{"head_dim": 64, "intermediate_size": 2304, "norm": "rmsnorm", "rope_theta": 10000.0, "rope_fraction": 1.0, "qk_norm": true, "attn_scale": 0.129, "tie_word_embeddings": false, "parallel_block": false, "init_std_up": 0.02, "beta1": 0.9, "beta2": 0.98, "warmup_steps": 205, "max_seq_len": 1024}
MLP neurons of a small language model. Each row is named by its layer, matrix (down: output weights) and neuron, and shows model dimensions 208-335. Each number is 128 + 24 x the weight over its row's rms, rounded and kept within 0 to 255. Numbers have three digits each.
A block is one neuron, or neurons of one layer that tend to fire together. After each block is what it responds to, as a language model described it from the Wikipedia text at the highest values.

L3.down136:167110130141149118121132122138079121115124155095072113148161114126140114137132141123117097132138142122109122155117141079159117165152154095121140180151100144089152119115140123109152152112126149122097162128168124140136116146123087133067128097114094119128137144184112158141094111162165090156097174131127187141076094139153084150147063152119150097148130174137124116124107109136097122152146
L3.down636:167108141115116158110138160138150125133143109099163131151084141145125129124093121133119102109150098121138108108145121144115117147103167148133146090068138139146135089130110176128173121101143122065151129111080169182087112110129123099110097108134085133148141104104100109139111111090109111167128149136114139129110095096113125128087079155127130147077139111118133144171144140142152159135121
L3.down1160:108115126130121157104091145128104109125152170131114158144129145146122140152170117129135112135120100114132128084101184113096134137147117153141145155111120147149113126116164086151158132129156143087124133110119144119175151129184174150082128103117134151156150134112101175109119134099142118122112137117142143129125120157108097138186104104110113134132132089124119115165136097126118114149093
L3.down1247:130112101111151162181140175119098142129133141132141159156095076101142139112132139113129092148157108157136131104124107093138079137132100119170147112124148126187095124153118101130128118169119114091106122168101076096135118151127128118115112171103172119150149128082147127148123122135103125098137147144133128124111095103136107110143130095147103124105156149162120103133145127116122141088119
L3.down1353:167145132120120157080148154100155115085161145144137129137079140139083126162084088134108135113131104099147144115145118145129112160141119144136120151131117162076125100106121087096139119109104147165117156128134189142129155106161137082104128113112122134122150127134134156120143124099109079149131142134157095147148150132125094152118111142131146124082148114149114111092123135170148119088081
L3.down1536:107134166134128141131130133135148133096185103110118092141109136100134118095132143161143122128170096137146108118113093104150132128162107086175142179186169118179135143094102120105143145175119178174146148144127093126136129111089151127073093124126172172103102093100128131154139127118068103147118149117117121177095157155130106177141093092109124145157145142151116099151109124125134137161148
L3.down1671:125116109148117155129106132143140112127206110139128080109106122125085099111154148116147101102140120137125106100153125131151121119159111118163149153140182136185129123188149075074150135145121163132166164137133121116123132107094151152124126135110175164159118100080100145109118096123085123125119132141141125150125124098121107148180104097119108125142099149130147129120150132122143167139172
L3.down2290:142130158138132138119113093090099132161120166093109156103146124161104173175083149095096163139101083109172095127098201143126133099119134099073154115092070119125156155144109111169083115129149104104092073093120147157137131162096102100095099104157172145118158160127085127137155121173090120157159113113134146075133101130144087126074141143162138113066080083128136169091131151115117126140133
Post-name separators

L5.down88:165139153129122133139140133138127133105113146124087130097110151160117161135153128150105134135105127095032088093107099144123141127120106106133142155088137120142133102142094147122121124103155142120179108124147125168106108134088139069128099139108165114106128136113154085101114158136153131121156147149129133143095098133133166151143122130064105104127113156141131098168121142175138106144171
L5.down1296:108123133116114116127090151125124106161131148153113145134150090145144107114152103145116128121110137142115127132121115147123139145117103115127167121147136164159129177113153130144149117134123065102089127128105090119174121173100175145119114138130104163141117150139146144159079141134133136132146113122070086075148117110166089152140132152121116101141120113105126128095152169163115172105109
L5.down1400:115168170094132149144144129126129172130136155076092127153101127147116167141110138157127133164129113114060126136098150161133137141116120134128118124100169154115117122144114127100127151086109145139167147124135132180093105143093183077124097100113200124126090138110109114127124162118174117110129128111129140130087134158077149155112102131135117121134123086101148123168140128137150125126126
L5.down1610:109140128083113168104149168116166121131178118099093137124132153118064134174153093143091149147111108118152107136134137170099100161143113114177114100104153132100086095140159156136162152125141159157097121151143130118138109102108130155160144087110132138139116154114140154137068128135120100137127129144144124124105052088092130151140136097126135131103153095132133088160128112128176172059162
L5.down1807:110125116134120167117146105157151132133102076100182140154160151138160142128124172180121096131110125132131172129133090169133137114130106139140124116117127143158136139137122088130128144115112153117160112125127103057153120124138120135084089087148114148120119128072151170126115139114138112118123104138127118129151144167090142107107126124128118097115163047131101109108153141152117157093124
L5.down1885:089102101089113169117133133107149083139147145128108103147157087106092132177128124162122105123156117119129073128138138178119093126162102114165138135169171148164115080143175089093170159161122141164087098141138117149154132126160142156156115131110126100147143130118150145145125122135140077128158104116162125110120127111127167122157104118128123114134137124132121137120129111102140151086140
L5.down2063:158128155109120149117104146120163139131152150110127112087120099118112148119175129145117100105109113127107120145131137171110113140150129144169143119148143189138153170118145130123175112135131132134150132113143079132149157123108166108128131069129103142098143156129114141122082132165109118141131157110139096170144142085094141162140129121128097131145153119164133145125128128115159134119163
L5.down2253:097105084122145134156102136092130143124076091155127164112159065126108145141127120110106155130135127144127119100143111132105091169107147109122128130106110156121093116135168090142132176148151079124111117093110068141128146146126141140178153169149065147107118121110121138154130139128129129146123112160131134124114127123116099137129141123151114129140111125093141116149124089210168133131135
End of personal name

L4.down361:138127109143125115157207099147143115151121100125130141106118165118149130165144154135082155091136152072150149102175151175122191135154147128146126079117118150099155154151096139156159076162109091092125127154125103118122145122094097158133132138096150092132107142117112158163143144107107209153112121154092135116096125157119183125117112174164086117105140119112137141175122128132130142134143
Outcome-clause prepositions

L5.down325:119128132135118129148143099128149141127175123125125114138150143094153134089141109111173125104157076106097158095154105118116137147101115121159128113129153150122094140072193113098117112133132099090153118120098113115131164178146175144138142097123119115185144132151143140118150136121178143159119144133165126152127122122174087135125091119176142088124170119093120132088171134133109159133127
L5.down457:093132118147101118139141099156120125099135094111136113171135118124110101137134150182104091092129109135114098154093119136100124176115172149096154152114149139135083144111112132156169139097153111087165181153127159129097141130098157132141111118096110163139124158128110132138151155109148144137178162111117134161140179096091144115152136128108118142106115140135108138122121097157137163087087
L5.down565:118120133144089089165092139115132142145089145141087122104093116128149130118118110100172135140102082112124131130090170081131135163138084113122148138162120078113099120092181118108114151108110154133117108182184129129130126077120138128162114126149117139134089117092163126136141124075099126148161097141133113089115135140119117179147171160131157112107112100098101147108121100110141087066145
L5.down988:121147151114124117134121182147169128111151096150123123105118100093113120150190140105134148144173106139157171126151124168149129141138117128145107120117119119136148144135151174146148186138149104126122125136133055136100165137103125173128176104133124118129118110134150135109091189155159088178123101163122147137171102103195146162116147085131105135158101106119132124099162159186145133155112
L5.down1502:128085180163112110104103151148108144139110165133138113141139102143109170169136143153148135166131122121137114143119119114114108096137141165107104127138159085140100135127127119148107095149156114136107127167066078152071127151137124121112117080143108147138110144112161157137112146118138143140088133090143139105099122141112159132102095131150113122153143133140121118115114151127139094144147
L5.down1566:159119159130095085157126157163079103112090167135102112116131163161124195109095132140154153141142101112139171118121154097136135095113114120170106123135155148148070108127154129113112140131118174118131136130121133144167172088136149112112149111115145153111108146147139132100129181088148130139142114135131136120139152172129122167090114142165136115125118122109134142141164130154111156134055
L5.down1775:098151140160116125118154110156142144102142124111160097141138153137117107149122174149167138132131070126146129132102155125122085147107131126159119157081113130128103112076119132143143165142121015120122165147098071148128156170124156166135164098117107172131140116103155110157125163187150142163104178177123090078158133141165138143154139129165148158154131105098100145112128133131153139135129
L5.down2151:112153171119161172111153117185119099150138136128163158133097119118150125145129142140105099132086126134154117154124122158134138128136105130156114185101139170139144085126143117150167163153149142128135106119138112133096137131114134149160120154157137144141100134084096104107128152146122104150130131114105125134159138099086150124105116100138116092176171138118092141121138098149111130131118
Before kinship/role nouns

L3.down129:157111116092120091125100155104131158141154142140159091129127100111144158129135136105176139107075093105145129132144136078119142106105126111171129087114154143102093086169159149104079113109145133130092142171137122148139123147140186128178097120085113129167085128144126110122175148123122139175121140086122076114132147133104131145088146152151134170102100144134099175128172129130133121118111
L3.down511:173139063176166152143147141167109135133119134164162134134135117105132127138128128163123145107113111114168111121133147130087119087118153123168112107132096132094165128125122137096142099162116112121103128104175099151100179114085126142130145102140149145098143124099116129143137129095152187140142119131124127189098128096103150132106114101138128122084104137121114128125151127162117093122158
L3.down771:171114145131156095159173138091146121165112119111134120138131122114125110133141181152147149113156087121142117143109117128116133110110111093142143125119157163106169116164145129103115116118142116144072126104148118163124156152100110130135071119133133150114129140117105125097100107131118148129129137110112211147149130131175136134152113139179137127158120131136104191115158138110167153182149
L3.down843:106124121131142110115120127115141098160158131155131150100102152109115119146126141117147103130103100140088134141129137144140088082110108105105104141164138144099145139160098163131109109117053105113113123128109100156132144117119132136085114150112122113136129134141136121090121109092129138129130089099130127109130123162132105121085124116145111112104094112101118148166126115116153211121122
L3.down1062:115093139103083085100140172138137077166130127157121133079138145108140086164134109164114139157142112141147120123099098095158123113136120120130154134109146128145143110092140087129160131151126084121119078119134100129104108123104124121150142134093123148138151115114173103132117080126104164139102117148115152152097076087126162124127095114113114093106123116133117138113120111087163125147145
L3.down1304:094149155175145145092176152156128112089111098154081166118098136137088104124074154115129099200107114080119141115144135110109091127130118151122119154078106116144106125116154147104117107120138121140123160122137149149143124098127138115106190154080121140148163148113098150140165110130086107143112097165122138123108112110105131125139131167139162136164129167152101115170132097116168124123158
L3.down1723:140091125131140129140090159139142142135130124130134138148112127168144114146082150120184153086147098119113169120123148094129083110099167099110150110048164161129123115136134145120131123135157063143130155125150106176140109152105172108139101126147091165132121108155127108142159110124136174182136158129082156125097110130110117114139139101131112120116134091135133147089125141095119128166128
L3.down1958:129102125138083123132151132132135102146142101155081121166129132153134132168077138128155077113147116126124136107116121101156111119072129135137159126125111158134153095125106114099120103125168079166129165080167135139126123145131125139109105134121113136107136137092139181120123111120110161099154151121135166132167126138137104119194152147123146129144144143130087186130137145131160079117127
Post-name function words